Weights of a small GPT-style language model, trained from scratch on English Wikipedia: 24 layers, 2 heads of 128.
MLP neurons of a small language model. Each row is named by its layer, matrix (up: input weights) and neuron, and shows model dimensions 16-143. Each number is 500 + 25 x the weight over its row's rms, rounded and kept within 0 to 999. Numbers have three digits each.
Before each neuron's rows, "fires on" lists the tokens most often at its 100 highest values on Wikipedia text that the model never trained on. A number after a token or word is its count.

fires on: " cont" 30, "ex" 24, " ex" 6, " design" 5, "lin" 5, "wn" 5
L3.up681:489486440507481518502510517485493544482524505531499536516486475532540501480504511485511481500492539486561484511485483493525514447492492518480533514468530496484477497491550467480504498506505482466533478515496519525506523467479504471496481489506509500478457549568471462502515493507543523506523522507523495473520466513480499494467516496488494571474509572470479515536481493490534503528487

fires on: " k" 20, "orn" 10, "N" 6, "u" 6, "m" 5, " of" 5
L14.up1869:503505552548527504491529525476565486522474506518530498497527532477509496494476534483518501474473492484550506509434514481492485472481467483487488470501493494531485511538500501530466516468558528474460492540519464499511516533499497493490476492445492496452512480504512504477516532541457482514520493477517491505469510511448469476473494482494460514532519531478525500523480497500527491477570

fires on: " sp" 22, "all" 18, "arm" 11, "rough" 8, "if" 6
L3.up231:493514470521472530500495490515488504494448495495457475544509471450488518522509518519501501498489531533503473486545439507464524503504518519500505559490484490472523510493486456491510523543447546539493564549525525454474490503431480445497451514518515493477477535522499498539499467473480512466495473488476512516534504511493459491518498495489476510516499515486490523461494480503550464500488

fires on: " int" 14, " imp" 12, " use" 12, "arl" 10, " like" 7, " mod" 5
L3.up694:499495485497488500525503492518510509488484513498472497476472507505512437546504482442528467518499503458496456518531493516472501493554484507530500546530509487524542514486515502478534514543503526482494541508479510497516549528483527494534520513510505523456491514464468497523551519530495508490495457536480515526479455483545495450501470499450485534469525499529505528480490470506458526494476

fires on: "ich" 28, "up" 17, "]" 11, "\"" 10, "ck" 6
L3.up1506:560512538507537477523506553525482501476499490504487481519522492494519442514515450488490502483504430442486532537514519503533487511483521505486534497490421496477498522530477495505516533499528479504523529504480538488516492480519507471502540520496457468455530513529483515491526560448548445512512506519486505469487490497501512471458497470501461541473478482541440474462534510463534481487480

fires on: "\n" 28, "og" 15, "ar" 10, "ad" 9, "ell" 7
L14.up584:457518518479539472526481508509478479507519463485499501514503490478493489485497494505541515522527503486476472477499517479496495520520525509496537498507482521503511502485541503535522518484517527480511477546431487504473527474523467502460539491495483528508498490493492487497527475532485496476484505495529477495505521446492481518539469459532504513514544496508464520507541505493488533539501

fires on: " ad" 19, " aff" 13, " cre" 11, " ext" 10, " st" 10
L3.up414:475487523531530500502452459481482488506514525490537461499499549478560522550495537487528501506490497458534521508498516470486482535459474506433485484530514469525489493509442487528512532483485531513498464480449487483501479492482457483510518483484554500488469483478556508520472531519484589491484489478454517525488512501467504538513545497475566518490513526429497505496455506543484510563533

fires on: " It" 32, "ction" 8, " Location" 7, " third" 6, "″" 6, "|---|---" 5
L3.up1870:514489523474507505513592466475498537487456467517484527503497471504517538495502490506510558538479497474471523498477462472506478539507474438533520504536490563498508503511480510500523556477482481461531509523508490491531495516511488518463522486519523510459567489474495506500524494489504507489499474522460491507509525499485496483507468519517480501516497481500525486479481525501535554578502

fires on: " L" 32, " he" 11, " Mar" 8, " An" 7
L3.up1138:471508488503468522525541497498458474489493486461505479476473522509545474495512569499508502485508501546542458502537506504450502502497469472534494536548497528521487505469498487499496509514476521539470516522533501475534525470520518500500497558499493523521517478493450487503522518520539494533505456550500505465530544469496516444495505492535484490500509499527543539495490529488532517506499

fires on: " their" 34, " Re" 20, " re" 17, " '" 9, "ial" 4, "/" 4
L3.up950:510439472482510506530533471463500502530494508530501523534499493527481465474493533524506510526518542490503472553534491516543505502486481465524493508505472473468512488458469491452488510503520477528508481495499455530531499484551479493505474492518504483452545524526522532550456489507533496452505502550510444495481510488517555513521493507496511534531493487513488463529504519467511503506518

fires on: " " 21, "f" 13, "d" 11, "ed" 8, "les" 7, "le" 5
L14.up1808:495539520502541474486493512490535514488522494440458532498484456542504493492530489527466532464499471478490443514499490455504524512469526541515465534496455506512555475523543484534456512496461505499514531468481483449552486478467515485507438474547469537520514523490489454507541522550517501505532490521484499501514551525512442511472502538496499471535505520485491507531482459526505477496450

fires on: "a" 14, "as" 11, "," 11, "ure" 8, " year" 7
L3.up1826:511578480512484499510510518505481518532491495484479468519547520523467480496493423479523516522517492512507492551507442524481506455532519532465490460509527447513545495448502502501519498457501494472513509482474493505507500507467511472553491504544486528448481517523518457535492472500466452511543478476477512521477486509484519490513474492542497466481535472496485523536482496517502465534499

fires on: " Mar" 27, "ar" 14, "l" 8, "9" 7, "art" 6, "k" 6
L14.up38:498468501529485527506471468499493500517447481499530483547501495464508474526483557465518512510499509537471465532527466487489470463506506499489513490492537515507548478487525515460528517502541527460540461569526508528488514486493451468480488483509462493502484482463518481508500495499503525546473557497466510557473523526509497498543459478530535498508505460488520486489488482528548507449520

fires on: "t" 24, "in" 16, " bet" 7, "v" 5, "ot" 5
L14.up346:509523491520485504464551496488511542481529454439492541506488501517521532497494500464491512492527501487486535516506481508478482502484517490476502501541514496528521504475460484490521494520496532494532509507490495481532467497475499521506459512488508506470496458508518482487503469468453541544511524507516494546507474457517482503488477480499517520516456489479480468494537457486513472475528

fires on: " in" 22, " con" 9, "estern" 7, "ater" 6, "out" 6, " the" 6
L14.up2044:489461500518502513475508524512496531507517478482491495476451468488513499499507513478501525522503475538474509493488497486483459492497521492494460463523441467529542515517447525447517499475489501500497508493478518499477523498525532478489530498530519489471514462478467495454528502523460494494513539457474489521507488503517503473553515493489542525499493493500496506532509494499537485475477

fires on: " or" 27, " v" 22, " most" 15, " and" 15, "-" 6, "ter" 5
L14.up1718:485514508513532507505518476494477521538480525526509529500491532493524494491500490468516485508475514479479524464495446504476486440536499479540519551513484495468481479528509481448487473472531506522500524511498492513504526492518540501424546487517470506502512525504492508509480513467550493491484501451524506502479478528484513473505526499517506530490526470487515494473512504504506511484497

fires on: " t" 22, " T" 14, "let" 11, " in" 9, ":" 7, " st" 6
L3.up1149:498486502503513483478538497493520496504461500521481487430511482532533478555481496520544491521526518501491451506461527468494506476535475542499510517544523542531482520523532486450479493455446544516549483474508484531475476472506477497489465506522540492474525460515528487501522473499442509497514510496531511509505557520510481478485505497482504531479508501497507477549499533477458503508500

fires on: "an" 26, "out" 8, " of" 8, "g" 7, "ic" 7, "ort" 5
L14.up1878:506469499489502522517484547474499523496525571486518511527541521519491489517501518516470488534506555494508514508514499458493502473515456503539452476488459500498483511481483546502505527495499483495531496532511531509490496480472483542481520528523516499477538478539461486553505520493502525523497535499468494522492545510483537469475514496453518431507482475482508497510500503516479458470496

fires on: " of" 14, " by" 11, "i" 10, "a" 9, "um" 8, "che" 8
L14.up811:477499473502536529499481555536494505523463517555488471510473552522486533456505502515472453485485493509515533554499476501491500479522501479509564451482464496509458539471482481525516503512529516499482516524524504485512485522524488505485508476520494505540486505505455479453531456481480531537505461494544490472487534462473491483479455491524443491498545482497472470541493546505498489512517

fires on: "ited" 16, "ier" 13, "ied" 11, " –" 11, " said" 9, "nd" 8
L3.up931:540489529526513541462518455450524491478499455520483517513525478494495505525517457541500506486507490500496504494482487536508502462509479553460518515514459481473496493474475485493489483476504494548490494522496527493489499517460501461482502472490469516496518535507529490476472511497481507489458446487498533542489481463476497486499489518515502516481462520551479492500524478496517490500515

fires on: " " 21, "ad" 20, "n" 14, "an" 6, "0" 6, "c" 5
L14.up994:502516512519491523556503506481504537482490522514530457527505513497465500502499499497537497471481523493499492524514462529462515485477473467505531460511533437504450463495476502521526508437496484517470503527482511491485528507502483455499525499503516500494488502541470549510493472472526488505539503538478515475543515497498449489498487454522531506536487467514508534479487509485530492441523

fires on: "\n" 31, " such" 7, " rele" 6, " produc" 5, " published" 5
L3.up1126:470494523498503496515514521512511498551490539496531485538489499481502490530453519495475476511463495486519541515502472521517529455514490508494514488547490486497477461501518523497494482492474493515531525488515512509491527506504511487477473477507500507519529499479517498519461516443502477499555466426446550515465477486500443514469483493520539522514529460492476490498470480541485467492482

fires on: " she" 34, " Pre" 14, " She" 9, "ous" 8, "ple" 5, " dis" 4
L3.up17:559473523462516508495462518457490530516481526522517496513508516504529506556483508502497476512453522475511481545448443529512519474470485538537513468512474483471448536520502488454524508495503532521502527478502505487498518461527529514508503488510526487509523473489536528476502526474512480501542492505539531516524484493491484511540481540513565492471536529511502518563501511521458518448474

fires on: "u" 40, "du" 9, " Mo" 8, "vers" 7, " la" 6, " Je" 6
L3.up537:497513500505489522512501515470519480492490504550479513481536490477483522529483486527452479500482464489494538569485534533497499482525512483489504489467527489470485520504506500423487468476500489547505499492466518500503550502543511533502541509519491514509522533490514494501500469497485449477519490489500489507513456534559505510516520525458494466525539477489458507495449512468513520502503

fires on: "\"" 14, "its" 12, "ij" 12, "j" 10, "ti" 8, " j" 7
L3.up1946:443525485517491542486520462506501443478498506478487478529513512529564467486487497450468493449477505493498490465517511509485494469531480493531474492521474457463501523503549498495526499475516435532471495501480519516511500512516545511477494483509474525453516464508489484501482488522527500503492500509473488463505516493499482492495482499552546497525496530500513503520470492501546480564485

fires on: "ar" 20, "in" 8, "ost" 6, "at" 6, "ad" 6, "er" 5
L14.up1543:490509555497448516505489503508449472510514489512538483529489505478487471488506505477473566503509510499525494473498529519511544504475501515506495519520493509505518494515506504514461489481512526491472478505466460514503555465485471502475521446516502524485489518492485502529500509511485516494450449492509479513540498481459476549493482482483500478478485534487497514477495504492502508451523

fires on: "v" 18, " of" 12, " well" 11, "u" 8, "es" 6, " include" 6
L14.up1643:514510522486488455491482499471513476515489493504530569500512496492501508522478508521497485510459536514534546454493512560529524540508528522491499489525485471509486510537497525511461511460498546489481500489466475492503473520490474493479463550521459483461488513551494501508471509549493500495445497488501527523522484529475420464482502451475499536511508515483491490531501491473504478530528

fires on: "or" 19, "ed" 14, "ar" 7, "iver" 4, "t" 4, "ge" 4
L14.up997:456504520496529526527489486490514497519469513518505516530490545523498498515512524458491463506515499517475497474541496476442498507506487469446495531480425477523495506489573505554420509528463481467466524529468513518509524476486507509475477527473507494493537471529498487474531492510527463488475463522503507506491471459477461528500489500500482507496500487491511512456511499502478466462467

fires on: "-" 27, "\"" 11, "ina" 9, "ary" 5, "ine" 5, "ia" 5
L3.up1447:502487474507537510515479502504499507478503473496505442496521507457504507520496500496494501501494485507494456508469501496497473469476511518498517464484472520460490533551494485510491492468487517507479495498492508531510493493484534514474448471508527523489538510496444525507532457532493541441521521524495521552502492493506547516524515485452485530469548533500436479488472512486509523498482

fires on: "an" 31, " left" 8, "a" 7, "ight" 6
L14.up644:483527498485493530518471477537543507492509477528514500476506511510523515454500497498493489501543497531495501476466510474451500487480506517484511475454467510488495462473528502451519477492513504519553529516512521470538461516453509461502536456468487531527515473486509539523513500525472500480494495534479552494488513502512500523472454544500513530533518455522528485510507517522514437479504

fires on: " round" 14, " s" 14, " bro" 11, " season" 7, " imp" 6, " mod" 6
L3.up143:479512499479481552538501475494527495490524498526460463506540493472531466523523483499539479489471519486486417487470493450539502439568488558531519533482527502507479494505530493504493498536454473506521476484494489482513489518510541495513515480534494468501471489498517501504493540518486491492508478484482506449472480531473495471510508505473504505501522540530506513490509497496467513480456

fires on: "ition" 23, " sec" 16, " ec" 10, " Sec" 9, "ai" 8, " larg" 6
L3.up508:503527517459489456485515493531475506515469513473467474501534507451491515553513515472512441494490514512498504560556483515471508504484467482485512479545501475541516525468474484463506497434472475489522452512476498491482529510490477495513498537508534520479497472550505476470534498471530539545463513491453494510538495487489527460510511487508527468456532496492501503534503498478517510555515

fires on: "uring" 26, "aving" 17, " so" 8, " for" 7, ".," 6, "ister" 4
L3.up1953:449484522485520523500481521508496511536529503496532520516531533484507451508519539500483526500467497523526523506502542490544478493524491505479544555504484486522476517509482524500514506519488505448500502516475547513465577511479521518542494497512517502450490431511494520481468521471456515536544540479482485493494499529534522460490481510555510534528511509511487523503445435529495507486518

fires on: "a" 14, "l" 14, "ree" 10, "i" 6, "z" 6
L14.up959:518514515499576547489500566526495467490483506518517469504503522500499514503484476485517515484495500476484469496489471457532499492499510483493522464528500531496499542509482504568528501546503504493476498530548531503494491506513501497503443552495525552499474507485507519481479443497495494507474488499510508514519486536506521490498492501492500507513488481485512504519499515491504504470493

fires on: " =" 36, "," 11, " (" 8, "ology" 6, "ical" 5
L3.up1878:495500512507491507494467520536488497476515525502496464532519477467471466493549500495538508539501473511517521504521522512484492465483476557508535557533512494491478513481548461488535514502487489485503487524467510543507506475499499493474495512507490551476457520507480457485473511529520475470549545492477490534477512520511501456538502509576519529473523542495536503527504495471471468475472

fires on: " also" 57, "ere" 10, ")" 6, "ou" 4, "arly" 4
L3.up150:510514487467507560514472485511554497495443503498501532498486503454464512487506500479487527519505504559517533479482469481481525473476525488518519525473486503501557505455497519494480487530488501565512513497483481520494499528503497522503526503512519451517505483485560503492451485524467510536533476460522482528539560485490542470496504487519491456515502501450462450496487505521519516509523

fires on: " stud" 23, " cons" 22, " us" 13, " each" 5, " ty" 5, " based" 4
L3.up1668:475551516496522509508533519496452520492541506438506492496509486498480495499486490527508489497520493506525510480524508542505457452489519499460538476548457461474555473476487438496500466484487499473472521491480464546540495534509521489500503520506456553509482467493550473480475479493492485537509507491511487419521492515512497483493511494484510500539507482495482497474451481503496516542481

fires on: "ag" 20, " early" 12, "al" 8, " later" 6, "ater" 5
L14.up982:466477458482528518474485487458477518522449495451477457538521501509517506506485546525464494526481492495536543497490477470487518493453561457478513509533508504457507508465495520535535489507478475502524517482460515527557507532554470553503474536490512518474479540459499539527499502484449504534525512493536517530471499529484484500548493527531482480473519498493470523476501518475505488468515

fires on: " by" 49, "uring" 20, " North" 9, " By" 6, ".," 4
L3.up1557:502469528496508549500469492513473540488448478537504513511508505506510493515477541499510486485508486494466502426510465522507489451502466525498519513500506502538491531481498520510509516491536472454519504506485525487472561504515489500499488535487528507481466454456499502498516504485482517483508531489498540529480526487479502495479467480533490460468507492453506487512487481567499542527496

fires on: "," 85, " he" 5
L14.up605:476489505480471539467503478460507511531506523543458471512499523563500571455533508493502491472502497499516510521542517505471506475503485463454501499537460495473478524511508481489519519513511482479488500484502523535524498505481435487537545474560489486536494511485493449541520512466479467468517499472494500504523487445508518514441466480479501473505494476519556509487465484540478479489463

fires on: "c" 24, "als" 12, " as" 9, "ad" 8, "ly" 7, " arr" 6
L14.up1090:464492534476486474508527492519487502540537473549463503522520549495480493486478476492524503523487511462435533461550494527499504469505519527529521511471511479538495501510522472513481533511483531447490499510525533472519516533515485505508547494505460541484492450486508495527474493513494475511525489512475493440474507510508491513473504475542495504524478495466479498534504486512520485452497

fires on: "," 66, "er" 12, "f" 5, "ac" 5, "it" 4
L14.up308:460507536506476495515548467460498489517516474505514483504481566490526548490515502513521471477487481541536539525522481549493498458532489497492470536517467470489511476491509472505514517540518502496536481523467506458513540492475511474491531513484488497513485479518487454520504490475519487481500511504451472478521465480524513502461463476485471496523478466539508486464505475522434526512479

fires on: "inn" 22, "ington" 9, " e" 9, "ott" 8, "en" 6, " W" 6
L3.up1443:513505534476529494515482471486501472477490520506445510483476513508487496530502480504517482498490470458505492505445490505545499543452529485469498513526507548506470540552500489495512528511471515538494523490474543495532491523499510499452490492504509480491545487505516517510493575481494521537514522504473578578471489481482533460525464497491544537467498496471452521513452511451503522509485

fires on: "s" 19, "st" 12, "in" 11, "le" 10, "ig" 6
L14.up1995:498466472523496527478519473541495519508464480554447512505535510494521489465482510443481531503465481486534491515466509507493486514466447548498509509502460487499479507501462467560517535476502496549557492517477485465486502508489472482498498510479540521490489497483502495525491477475532506458496485522447482514504497501469466488483503489466504514522529543485504486483549530471496478470540

fires on: ")" 31, "e" 11, " " 10, "ell" 8, "d" 6, "D" 5
L14.up552:530551518478495519540518545501481488454493527468505520503518475507467508455491481520497493523488491504462457492453473479504496524523502472460488511499495519519542525530539471568504494494481454478495501518494481496475516489481463487441466495506522496519510504499527467495482491530482492489507494505553477508509489516501515468490515549487475524507484500527486508498474490549498498505486

fires on: "te" 23, " Co" 12, " being" 9, "." 7, " made" 7
L3.up1941:516443484527517509499497519495532471482509517507488517487518510459530448488489496493524530537523526482557470502506470508471476457523490527485558477470504497511528495497510444540512510477508497526521505512498502499498523495505457501523519525506475497522507501528550497528511456474504476495503457482515511493525508476474510489501502547537506478503546494442499509501500494527486488533478

fires on: "te" 17, "to" 14, "em" 13, "T" 9, " p" 6
L3.up1793:490491506497481564508517545503524500481432551499537516515504546522489488510478512499484487534478523507451468454512507544522521518518508522501519475562540487526519516469513458527475537512485442514525523502463508498475486486482530552501517512495467487493496441541479493529493511506509486506494507507492508432492541490501432479472541496543495525495459487488520550485462502499459473525476

fires on: "att" 19, "ack" 19, "ren" 15, " said" 9, " during" 9, " tr" 5
L3.up733:482527500504509501500483509527494550500523493450535509508472497510499501483521518517517544482508495503514480476525500509503522469448491484482502536559478492505525521502505501484522473487535479500457511503501520521482509461502504474508509499511518478485509484531516476500468504479507470431550541484540527511518473517524510506499519455493503470507495536431493491532481515541496466574468

fires on: " made" 21, "ior" 14, "inn" 13, "===" 12, "os" 11, "as" 9
L3.up1043:531522485507505512478517548464519504502503531485543490472491543480495469485480482487515454478446500475504474492514481484468504482546515447459493515528502496549500524487502502552463461550528522536512517489500562514504474475493487511507493538472538477514464510474527470483492460526492468487503513495443501495497504491497489512515524510500529518497565516516470536465512517473503520526477

fires on: "A" 22, "ind" 21, "let" 9, "," 8, "un" 6
L3.up353:528498488490538484511482482493517536503512480520495553509517493474467502496468522536498472494509572503467471484510475473491511466526492465500488499473484497517522475499490491497507511507493492521510500489507491534544492491497461499501541518516497504538467552540499505569466490541482508495484477513532475501537492538476467449481534501469492492526540480520488473542460510474533513495488

fires on: "." 31, "ast" 24, "og" 15, " includ" 5, " is" 5
L3.up1755:488492510481476516520507498515517525503448510522500513537513519501459506508507504513453530532517497498514459481475511520496512510456429479493548520557551473524537521471515503475524485497479500505538519450512486514476526512477504543484562514526484468495489517500513505482510481470475555543524477517456467485520509538521509483464532528501467507512486501502512543499487507451482549539480

fires on: "ut" 28, "T" 17, " |" 9, "t" 4, "u" 4, " sc" 4
L14.up748:511506475501487488568509493495513498498549494478512494501497518478540489468504523526470478500514516478521511556513492504499490492494530459501482525468503487529471533471513448439472472580498553541496469493470501512488509493516551538514501468499496533446477501532523476508525521481495504469503478490492502497531524505514499515470486519521464496551476492480509509503465468478477490502527

fires on: " him" 37, "ted" 10, " •" 7, " south" 7, " north" 5, " hold" 5
L3.up1079:481485465525503537512517524495530561515513510512500517464503487541456470470467524483510490482478511523498491455505456498479490520458496481459462505509555516488475524529464505531494484476448491508478475510462464526522490471454507466525527491501532506466562475497489506471529502493483526504484477488467517553544478510459514520506470511500491479554517507426515514526472511493496511482486

fires on: "0" 39, "\"" 5, "'" 4, "ing" 4, "f" 4
L14.up50:481499534484547522551471546534504534513551521531484548498495511526506544512477463486505503480502470501463563498517460487500481442481504499502475513519457494459511544484531510505455487548570516515529461502456502510480525481506521470481565480470494508494448540523484520489493464485516494468491515530532488492478479517541509496460483494542484547497525507465459496480511490541471487502483

fires on: " of" 31, " place" 7, "ig" 7, "ate" 6
L14.up1058:524506510507460512528478507508520524507485488522476555474519506519513505540487512482532492481510486455549543467441483502494466511501499498498507541493487505494520506480453467517492518504505446509505443510505509522509478494486498479491519483518480487478528500531485525470490509498476480477516506514486510524536462503484479492524496544482493518488510458507480535534538505538486528549475

fires on: " her" 38, " his" 30, "'" 18, "ir" 9
L14.up1243:468488512489504498511477513510516487497562499524497486497463513488498495499512484469521490486522467484487477497486492515494490482471478505459501466504467476488525485481521522496495488463520473483473517492497471476549483537443585516507454491520499512501521515552496501500476495463530525520508532478486507473502483545452460512484479508482513523487480521468534514448504454516516549487504

fires on: " k" 19, " de" 12, " y" 11, " ar" 10, " ev" 8, " Char" 7
L3.up1510:485511450486525504511471462527509531541478477482531529492459522515500532522474488460522485472489484530493565469499500480494504467453491506473513579464501495545528498495436493531525517543520506528520481483503489496496484492465459458496519488511457488542483507472482468468483517522485553542473498475496534536503504473510530481502490529510512507483489455477442514471510472480512497488489

fires on: "," 86
L3.up561:490472528497479546523512507523511478444505509478480446515495489515496491533522484508529484517466487532475495521532436548469486459480520513493517537504541497506496490487504513485512465470518490491534483501489500491517508474497509490520537479508516513474461471521515510516475468549491477508508489534503451477448475529521498510507515510477486473483487525496499492507486471483469484540489

fires on: " inc" 16, "inc" 13, "ce" 11, " in" 6, "-" 6, "cc" 5
L3.up1325:482496467528510499512515583512545497501540508493456510498510499516495528508474431494522499515475474496476487508525509509500465460491521532466495502515509487516497518552518512498495510537509509483487513499453465545466514508467483514487525540478523502524500532545478515499474527513485468471490465544494478511448485487473505524454506469503520478482525539489445496477480479501552515468506

fires on: "let" 22, "ox" 18, "oss" 17, "ash" 13, " area" 10, " vill" 5
L3.up233:515519482519515509512560502440513460512486489499552481516497512470509543475482486480550530481523492494480504515481455504507523470479481503559498502522498462488479503468477499492513482503472490484496483499459479532476502473473513508496527475515512499500476478589527531494535501522513500471488479511519491522497479496485529494489516508465528533518510528483511460476498450541529525515488

fires on: " made" 36, " ===" 10, " was" 7
L3.up1625:449470500522518498505526521495511476490508496524541511510476524459505493497468536500503482530482504480519454471475446532485506431545463464528522492555445503469506501493511488530528517495539500498537514471510515526503469558487514549487515541493462538490517522494551478492488480505516479478472487496464498547533522492479505526485491496529555515513482502522521554469504504520486516517481

fires on: " sub" 23, "int" 13, " cl" 10, " until" 6, " min" 5, " A" 5
L3.up1094:510473542473533528514499508442511516524494497478480494474515517515508510504532519537479492512511513495498464536483463488510476487496497504460513486479511458527509512506436498452518514544471534518522491497451513513491544544484518493497496476498492493462500531510513523516507509451495489509485458523494459483493511489518512485488507462453511536519531533486523455488493478533520513508525

fires on: " own" 18, "riend" 12, "ound" 12, "ights" 11, "ings" 9, "are" 8
L3.up807:493483531483498467522516474525537504487488491484522528498519489522518517495487523543497472517540470519501475528545489534488518482518461500495501479499556492523472484508487504508533503491513508546475489505504488502507527485484497507543456509475503540511482485489455486499470448496498498494503529450525504438465488478529463466488517496495521478547484472503493504456479523540501524461496

fires on: " prom" 14, "ly" 12, "c" 7, "ec" 6, " profess" 6, " em" 5
L14.up254:517459518518460466500533494475544500501523517509529521500481546494509486528489503473533535534502535491526547534494532525535514554466508511528493529469492450486485447535567447515499466485482518504515495484491488468514518522507543531480529533532494514498458472518492462492474521524513505497494440478506465491512488549528488494485477484516524514533507473498504517512492500491513521475500

fires on: "c" 10, "qu" 10, "g" 10, "r" 10, "p" 8, "B" 7
L14.up1002:518501489490493481462542465488469525499493455519469518521519476544490515479548513540514496501509532497515501481476519522503527480510486523476534515491492492515493507541545521511501528549499524473518503492501493499538529488490505527459517512495522511479516492492518538514486502521528522428524517509530513482457442498443506471512515449517510489507496441474539458500506505462491512474517

fires on: " was" 45, "\n" 35, " |" 17
L3.up265:476519471464495526536553570517527515499484511527525485511499501497494491560488533523478531479470463492454469496477501497518499510537497469536527508492487510511508490494496458519504517451502454549494478526515488533490465515467510507484473441464540590500500514485507508506510504454489475480549486466481554522498455488494494480479455472498539477499473524484514509504526506540500497497525

fires on: "per" 47, " per" 32, " fl" 10, "cess" 7, " Fl" 4
L3.up791:524528443457515472542461483527498513489505553449512523470480520497490465516489479475505524490493515525473469482496471479477496462501502471513510509463503493499537527522486527524516519518509492532501480477436520498555438525480531509510492493523445524468568501502491504483487503489476471494504464492505517462508487478503466490466523481468564496514543479500451538486539508465518488546475

fires on: "\"" 30, " |" 16, "ally" 9, "ed" 8, " Rich" 6, "at" 5
L3.up291:467513484500504511501517498553505528548497424517501512528526495495500522558497475491492496457480466500535527501520525483502492501532438457558473501498530488522514514500477495464461494498516476522492483512484507553488453493470542504539478500476460510575510507503479502516529488448490495504499494458506494482493520500501520525506486481517530481505491486490498509447504525506510512516476

fires on: "form" 33, "ific" 16, "ele" 14, "board" 12, "bum" 6, "ask" 5
L3.up1879:526509488518506478493491516488497538457537550500534552484452506470489522570484500509476500483507527505530457521494511515489511456520459484529521484509492557512478484491497505475531484541472474491494453548496496489499492462499504508500509480481491493460493505483502506456520490519470491498526521481487512526517493551483527502479533490536573542470467522497507524518486517496491501533484

fires on: "s" 21, "," 16, "." 9, " was" 8, "ound" 5, " he" 5
L3.up1127:464514489491461497515518479466522539531498514523514497537483555512454526441509539516496510498524505478529485562530493532490435453518497508562469532478465509536475465468440441512512477505490524485493525480495501494519493491474502459521523498512490521484535496465488473537495490488477529487499486489503514470512519475461510455537485505496525510521499490481549482519445489540519523517479

fires on: ".\"" 26, "," 13, "'," 9, " Ab" 7, "\"," 5, " Re" 5
L3.up1750:471512500536489533509482492492564526475478486508521461531529545475516517524457487530510481500534486507503496540462495490442457454520505508481514509484499526460529476492446514525445481494465479479554470480543499510551480539464480492518485477483536494469461501442488490521490500500461501490512501468535545537476529503488501525528464506514523487495489528476474527515450521497496507502475

fires on: " or" 24, "-" 22, " and" 18, " /" 8, ":" 7
L14.up1455:535489532510546511499499456496518488526478556530514499522510485525482548520496508527481498484521498460473495501500472526474492461496516526511505544515486465478506464534512529512462513487509500469505478554496512500502536515536522513525507436531471519475542517536494501509511483519467481470543491483514531464498493516447471497522509505516509498501493456483515464489497533517531435481485

fires on: "n" 39, "on" 10, "an" 9, "il" 7, "ar" 4
L14.up1964:473483500517481498536479524526523492517500564525514510489479520513489467453498492517515496489478505511521508484503462482504437494542499473491503456485495463501481519489500456490437495450502512481515511519523502520543468495471478469518505519511518480510474511500542525505505518519491511493537524465524549515515501512470472491558505458521541498526496512516511489516497503480486460480566

fires on: "S" 63, " US" 8, "N" 7, "." 5
L14.up1305:453510476490489487445480456501525500487515488469536503500516528480477557504527494481494519495495476488503549502487509500449505537519484556527513507500512529544526499519518470520499505459492468503450525507493466511530509493485533536514497507513513501461486489491522472467481501504514534430474455509468526465484503497500493523511508518492513506490481529509499497466453466523463473497436

fires on: "\"" 32, "]" 16, " qu" 12, " third" 7, " now" 6, " still" 5
L3.up1467:526546508541518512511518496526513486518495440461476521491557458474538501488528501516467473516528538478532529535516506500492499475502491496465541555531473501463504472494496510515509449534506499502481537454481485515519479507524494469506515515478491485502535563481528484484488549480497493471478530501478464504469516492479496517493501483456494501484524475482418497501503515499548499499520

fires on: "-" 29, "ara" 20, "ica" 8, "eth" 6, " II" 6
L3.up1108:506537506520523477499458486490488497525537490476509552494488494484533461501523494482540498464469481480453519466529506521486475492508439552515493508517522525486471535515474505477510544491523529515512507504440504466489537515506527490499505505501488528473479489444535511505508517508483520544553551483461511499503520528474537517534513506467490514472487493483458475475449493507511524508488

fires on: "," 94
L3.up305:538452507495544563506518480487529514495486537511479513500530484498443476511487554482488498471544465494476463481526493495518518488490510476432553500464479502480522479502475490525513523483514453515492479547521493494542471503512482489524518510526514483494505482492487520522532529481468522526470424493506487487478504497480536498503518469459491544485514465477460499518523569445492552487472

fires on: "'" 42, "s" 35, "al" 4, "ian" 4
L14.up1039:506507532507505509495451506476485463523536475497500493475510461470516498493520500499507499506466530536496468500547463513496482429471504541466508539467487468493545481435514507510535504490566486498528480523468508524463440489498528490502485485536473516461511509462494516503493503473528527542442532490496524515457546509471480486461448472493535515476490459517496518483490543456545508502500

fires on: "ins" 32, "its" 22, " later" 4, "ience" 4, "ti" 4, " lead" 4
L3.up104:447487478498484517487522485512506497481520544497500430495507537490531491526484513510493493486499535493523510498485506497472506470453528528487537465491517469506519507530518526497496538487518452507490468518509507485504516497474547474536547492458510484491485474557515497465534499514508537508482470514489454523557518449532534490509527513516524509488495509482570500523450502469516477503500

fires on: " e" 37, " family" 14, "us" 13, "ript" 9, " species" 4
L14.up786:492528517520514523492478493505460508481489495502513565461550474495467514518511514522531508494485512460502471496504494494551463478512502518503486510473511516451467487522456519459519526553481509526542485504483473499509483524495503478465504488506534530496479540556467484513511490462503492507497486504512473528434504504464476471511479511494477512505474446489483517494503477474544465483506